Weights of a small transformer language model.
Size: 8 layers, width 192, 9 heads of 32 (3 for keys and values), MLP 512 SwiGLU, vocabulary 878, 3.89M parameters.
Architecture: rotary positions, no biases in attention or MLP, untied embeddings.
Training: a variant of Adam for these matrices, 9766 steps.
MLP neurons of a small language model. Each row is named by its layer, matrix (gate and up: input weights; down: output weights) and neuron, and shows model dimensions 32-159. Each number is 128 + 32 x the weight over its row's rms, rounded and kept within 0 to 255. A neuron's up and down rows have the sign that makes its largest values positive.
After each neuron's rows, "fires before" lists the tokens most often just after its 100 highest values on Wikipedia text that the model never trained on.

L5.gate220 [128 131 147 122 187 124 131 161 116  78 104 144 133 160 125  87 106 154 102 129 120 111 172 154 133 128 117 166  91  88  73 126  70 137 111 127 125  88  76  94 144 135 157 133 132  65  85 152  89 121 205 124 114  92 118 136 161 124 121 231  72 174 135 166 130 145 111 141 107 101  96 169 158 177 148 108  61  79 123 111 151  97 108 235 149 107 155 111 123 169  89  83 109  97 128 204 129 137 182 144  90 140 134 145 105 131  81  85 132 154 132  98 181 170 105  96 143 177 160 101 143 173 110 152  74 132 133  81]
L5.up220 [177  87  96  69 170 104  67 154 157 100  98 158 123 135  28  92 152 148  59 127 139 106 156 153  92 224 108 144  92 111 147 182 124 180 140  89 151 100 102 140 165 104 157 140 113 151  66 138 108 153 111  81 112  89 153 166 100 101  99 140 130 144 108 132 151 179 119 111  85 111 109 115 114 133 123 142 114 125 124 179  91 117 128 144 145 133  90 140 137 123  84 168 112  94 128 155 116 136 121  74 129 139  79 118 103 110 106 147 146 130  71 142 214 109 146  81 119 102 157  69 147 128 114 150  87 137 152  98]
L5.down220 [104 148 108 137 167 124 132  76 131 114 100 158 138 157 158 150  93 128  99 112 136 155 111  85 129  82 112 179 118 100 120 148 122 112 178 147 137 117 134 173  99  68 147 148 126 116 165 126 160 137  98 129 157  69 132 129 136 119 189 160 119 105 133 130 117 119 140 117 140 108 150 171 193 148  97 107 139  57 139  90 132 102 168 133  36 101 174 100  92 113 129 119 113  72 113 109 138 188 139  94 160 106 162 145 109 203 133 134 140 151 100 152  79 121  93  56 134 180 118 107 123 152  97 110 197 108 191 196]
fires before: "i", "us", "il", "ia", "op", "olog"

L5.gate42 [124 115 115 124 164 114 141 135 112 121 142  88 107 110 104  76 140 141 106 110  60 140 168 194 111  94  48 129 214  90 113 132 169 109 128  53 116  97  64 143 125 148 117 142  91  99  99 127 109 126 193 150  72 139  93  79 174 149 105 148 169 105 158 132 150 122 124  93 101 146 158 210  91 152 112 104 142 165 162  93 160 177 131 145  99 126 179 137 132 104 110 147 138 100  63 113 120 155 139 117 128 170 134 148  97 117 165  72 105 134 126 157  98  91 150 113 122 165  89 156 170 140 144 132  88  74 140 192]
L5.up42 [124 116 165 124  92 163 184 124 163 137  59 131 102  44 175  96 124 129 147  99  67 114  72 129 135  89 134 131 153 101 160  50  74 121 121 106 132 113 167 115 148 115 170 127 104 126 174 149 136  79 117 138 100 109 147 141  68 161 121 144 118 113 121 148 128 107 127 144 162 124 123  87 128  74 161 128 136  94  88 116  64 129  81  44 120 156  95 120 126 131 126  65 123 121 139  93  68 124 110  99 142 105 126 143 148 122 131 142 107 203 127 149 148 124 114  72 151 132 203 140 120 107 162 201 125 127 103 135]
L5.down42 [144 172 132 129 160 173  89 205 132 139 110 139 194  72 124 143 106 145 122  93 201 152 151 100 101 107  70 133 132 188 106 110 103  50  73 111 142  90 143 123 165 128 143 165  92  67  74  99 145 151 117 109 132  76 160 147 133 203 149 146 113 134 109 152 108 156 201  90 104 177 163 118 172 109 102 131 135  68  88  78  81 111 123 109 117 152 146 157 128 151 169 125 122 113 136 128 102 116 117 119 125 129 141  60 109 151  79 138 136 172 105 132 164 134 131 152 140  96 191 117 128 128 110  70 154 118 108 176]
fires before: "07", "10", "13", "12", "08", "11"

L5.gate159 [166 134 123 125 105 110 127 144 122 146 157 138 130 154  76 154 118 128 149 176 172 164  90 118 122 150 113 114  79 122 143 186 121 165 156  97 190 115 156 153 164 157 137  58 225 100 177 103 104 177 151  90 140 141 114 130 151 141 129 123 127 138 201 126 107 194 115  99 115 148 144 132 111 106 146 143 101 102  89 137 106 110 119 156 135 145  90 160 132 109 140 146 103 113 113 160 152  89  84 124  49 199 112  92  91 118  64 119 154  83  46 126 175 142 147 122 103 110  89 141 149 185 154 172  92 148 185 135]
L5.up159 [129 103 121 113 162  97 125 152 156 149 113 162 143 100 121 158  48 195  67 135 182 100 101  92 108 140 164 109 145 214 149 194 114  64 124 169 184 119 126 154 145 126 139  71 150 175  67 110 111  99  88 182 139 109  81  83 119  92 105 117  90 142 132 132 117 131 109  96  89  70  99 205 116  60 152 150 164 141  73  83 102 168 146 121 143 134 180  60 125 137 119 199 112 180 139 152 184 179 196 138 172 176 111 124  93 149 110 160 105 123 117 127 125 141 181  92 127  56 151 122 156 125 120 165  99  98 109 115]
L5.down159 [ 59  69 100 177 110 132 128 117 119 125 119  90 112 163 204 113 110 143  78 152 126 159 162 153 195 108 144 122  99 137 141 172 189 135 186 151  93 161 132 123  79 125 136 149 123 113 129 159 188 177  80 135 176 124 135 153 155  82 112 155 111 110  97 175  98  88 122 135 135 148 115 108 107 115 170 157 103  95 155 137  96 134 114 107 130 169 161 167 126 136 173 159 109 120 149  87 166 171 115  68 136 126 141 117 121 145 173 127 144 141 102 155 216 103 110 171  96 165 118 107  99  99 184 107 173  98 167 108]
fires before: " a", " the", "s", " an", " f", "v"

L5.gate439 [185 145 128 113 117 146 109 191 146 112 151 142 103 163 126 125 143 132 117 152 123 127 104 172 137 125  85 122 183 117  74 123 178 116 119 151 155 155 177 144  61 149 144 111 118 145 137  81 171 151 102 146 120 120   6  85 129 107 150 192 123 131 171  98 150 117 105 126 163 106 141  91  43 150 148 136 135 127 169 116 125 143  88 153  63 156 115 188 129 129 153 114 111  76  96 116 143 185 105 103  88 140 144 170 100 138  87  87  63  59  87 151 119  76  65  76 148 111  96  69 108 200 187 100 141 184 120 152]
L5.up439 [130 110 148  66  88 127  87 123 152 134  72  89  89 133 117 126  49  80 140 146 138 144 126 103 113 182  87 154 132 110 142 114 139  91  45 154  94  83 176 129 131 154 100 107 101 156 113 120 121 108  99 159 119 143  67  73 132 142 117 149 118 183 142  82 122 108 181 103 127 102 160 119 126 188 168  59  65 118 116  89 115 118 174 134 126 114 150 162 123 135 120 136 159 130  87 156 119 134  64 118 160 165  77 163 139 138  94 136  78 135 103 131 148 139  79  63  77 140  82  81 135 190 175 121 139 155 129 197]
L5.down439 [142 100 206 174 108 136 103 123 148 139 134 137  95 137 170 144  74 123 104  90 192 127  81 153 126  84 162 163 131 153 141 116  72  42 164 164 141 115 130 137  65  76  92 120 167 102 112 133  96  73 179 117 148 131 141 118 167  30 114 132 155 149  53 121  97 155 142 139 160 147 110  85 135 155 143  73 106  97 102 118 162 118 181 120 167 129 140 147 138  76  73 134 110 124 100  80 112 132 129 136 143 102 129 135 162 171 194 131 115 138 146 141 160 134  72 149 143 182 146 143 143  69 115 149  96 103  80 173]
fires before: " |", " \"", ":", "ated", "es"

L5.gate112 [168 154 168 127 161 145 146 154 156 184 142 139 158  61  82  95 120 108  84  75 140 140 116 174  57 158 170 134 163 141 120 178 112 138  81 113 175  96 173 103 135 150 107 126 129 157 162 102 125 104 134 164 108 104 133  80 119 178  99  98 120 161  51  96 110 131 149 168 154 146 107 190 128  89 155  70  87 104 145  85 122 137 130 149 161 122  87 101  97 127 137 182 151 112  44 126 133 107 120 135  62 141 157 162 111 138 151 179 109 158 108 149 139 130 144 147  86  85 159 121 119 159  87 126 154 200 118 164]
L5.up112 [ 85 107 105 126 123 189 147 107 112 127 123 107  89  94 149  65 146 149 162 123  91 164 127 155 137 100 138 110 124 152 103 118  74 108  77 107 102 120  86  97 123 133 112 115  96 177 136 131 129 159 148 101 112 119 104 151 128 169 151 182 138 146 180 152 112 149 141 120  62 115 167 143 121 112 151 154 112 100 197 157 185 145 153 116 135 129 143 147 124 112 140 112 159 142  97 128  98 149  87 151 168 122 151 163 118  76 129 126 138 110  83 170 113 112  94 134 113 214 177 145 148 156 134 128 122 162 108 155]
L5.down112 [152 116 118  86 119 162 158  75 106 110 103 108 142  90  78 117 176 163 163  92  78 125  99 134 155  83  96 118 192 109 136 128 104  85 112 113 154 122 124 128 133 143  94 160 142 124 152 129 171 149  94 139 115 101 146  92 134 197 112  75 125  82 129 129  95 170 130  96 129 200  46 148  89 113 116 136  70 146 139 103 180 116 137 130 118  99 141  77 143 136 100 155 119 114 129 144 113 108 120  25 105 155  67 154  90 225  74 168 160 162  98 135 181 132 131 114 135  78 104 153 123 115  49 171 122 112  59 166]
fires before: "08", "07", "2", "4", "11", "5"

L5.gate276 [158 126 114 145 155 117 204 143  89 148 159 148 114 164  71 162 165 118 134  65  70 149 110 150 144  75 136 149 151 141 123 166 100 120 144 110  96 101  64 150 128 118  54 147 137  82 132  85 140 147 199 137 103  98  90  81  84  83 165 161 137 106 141 176 161 121  84 107  74 132 125 198  96 153  60 125 188 118 184 138 106 120 121 124 123  90 178 111  64  62 183 146 148 105 115 126 115 151 113 105 161 132  99 154  69  69 156  88 146 133 107  86 169 123 106 153 155  57 118 112  79 108 115 127 126 156 199 105]
L5.up276 [146 156 121 160 114  88 183 163 179 170  85  92 128 189  72 156 127 153 137  67 102 141 146 119 143 148 142 119 175 101 103 124 147 166 143 121 125  90 124  96 129  86 131 104 151  84  90  69 165 144 118 131 144 165 142 170 114 180 103 150 124 177 204 126  96  93 182 157  38 103  91 175  85  72 146 146 192 102 120 135 127  99 144 249  80 130 157 112  74  83 140 127 151 141 129 115  97 121 162 119 180 101 114 192 115 114 117  99 123  82 105 150 131 139 130 147 147  89 118 173 181 159  70 125  75 116 142 125]
L5.down276 [145 137 125 144 130  99 152 163 170 143 141  79 124 133  34 123 173 140 145  65 103 141 102 147 147  83  94  93 139 200 129  86 118 170 174  97  99 114 128 114  98  89 147  42 146 113 113 175 117 105 145 168 164 202 131  30 110 139 143 110 119 157 112 123 127 105 100 132  98 123  97 157 108 164 111 148 130 117 139 118 122 138 134 128 112 117  95 111 120 110 154 118 141 125 124 114 145 117 126 143 134 146 158 142 149 239 126 113  80 160 103 168 114 182  45 100 177 154 141 108 158 134 113 149 174  85 100 107]
fires before: "0", "06", "07", "12", "11", "10"

L5.gate230 [150 115 109  89 188  91 136 144 131 147 165 159 158 147 134  54 110 151  85 133 103 147 149 130  90 165 157 134 122 112 192 122 114 141 133  75 105 155 123 165 110 158 188 105 149 122  86 148  96 175 153 140  87 146  84 131 114 140 141 169 195 121 224 143 140 103 142 155 157 158 161  86 154  69 126 122 125 140 135 122  99 143  83 202 147 133 133 190 107  69 162 143 158 104 122 120  82 102 162 135  92 143 196 133 116 116  93 118  85 148 108 103 109  61 126 119 155 119 130 138 135  96  93 136  72  87 179 196]
L5.up230 [150 113 150  78 135 156 144 169 117 124 146 137 119 164 163 144  97 166 120 162 135 118 102  90 127 149 116 183 126  85 194 112 106 123 101 177 170  97 151 124  84 141 157 138 236 142 140  95 151 176 164 101 130 117 120 170 163 142 125 158 173 112 175 173  94 140 168 156 148 219 149 102 165 143 139 152  82 152 125 140 146 119  82 115 122 110 131 141  93 146 120 115 138 114 166 155  87  91 122 144  89 115 149 158 148 122 110  74  81 117  97 118  75  97 149 141  91 154 109 190 159 102 105 126 103 121 132 123]
L5.down230 [133 135 127 182 131 136 144  62 116 132 154 161 136  94  99  86 150 128 156 113 164 127  48 150  99 123  70 149  82 109  79  87 158 128 107 119  63 149 114 133 175  66  81 177 151 126 143 153 126 136 118  75  87  71 167 124 142 147 119  56 102 135 114 169 185 109 160 161 159 160 192 106 182 184  81 171  74 141 150 194 108 113 153  93 141 123  96 149 137 139 123 145 112  53 110 100 168  83  94  98  79 129 125  95 163 213 119 122 127  84 159 102 138 123  84 107 150 180 151 144 149 139  93  82  77 120  98 127]
fires before: "e", ":", "ity", "ion", "es", "ions"

L5.gate297 [140 106 143 113 166 125 115 124  55 136 137 150 112 177  77  83 148 188 148 143 120 115 143 139  88 197 147 126 128 112 137 138 147 104 141 108 120 122 128 119 147  74 181 140  84 152 170  99 170 144 165 118 173 126 132  81 161  93  74 117 118 135 105 107 150 134  96 100  95 147  98 169 138  91  90 207 132 112  91 137 123 121 113 130 144 201 137 107  83 198 105 139 164  45 151 159 111 227  77 184  74 115 117 106  23 142  76 123  96  98  90 168 131  96 130 137 131  90 105 104 126 135 148 154 199 108 112 180]
L5.up297 [ 41 223 105 177 107 104  84 151 128 180 140 180 149 117  76 124 108 159 157 104 112 168 177 183  97 154  91 114 156 142 179 169 142 132 135  98 114 147 115 172 120 161 142 112 140 155  84 121 130 126 116 168 112 148 121 164 142 104 129 136 145 142 137 114 107 144 121  84  78  79 140 131 142 153 105  88 136 120  78  93 113 105  97  97  63  97 193 155 162 113 109 113 150 198 163 104 120 188 111 122 154 124 140 181 148 154 104 148 105 194 153 216 138 120 159 107 100 124 121 162 154 126 169 124 124 121 170 141]
L5.down297 [164  79 124  74 118 151 161 162 136 132 169 120 206 108 169 125  97 131 115 104  90 109 125  90 145 207  87 115 149 171 102 154 129 137 144 152 129 151 119 143 194 165 112 147 147 145 116 131 183 166 158 126 162 144 158 116 185 132 156 117 143 159 141 167  93  50 127 103 179 120 139 102  93 127 130 118  99 155 122 124 109 108  92 212  87 139 153 183 134  97 140 117  96  61 172 109 164 148 141 109  66 158 120 125 141 146  98 177  86  81  49 135 176 106 104 121 132 155 105 182 166 113 153 113 152 133 174 104]
fires before: " a", " the", "s", " an", " with"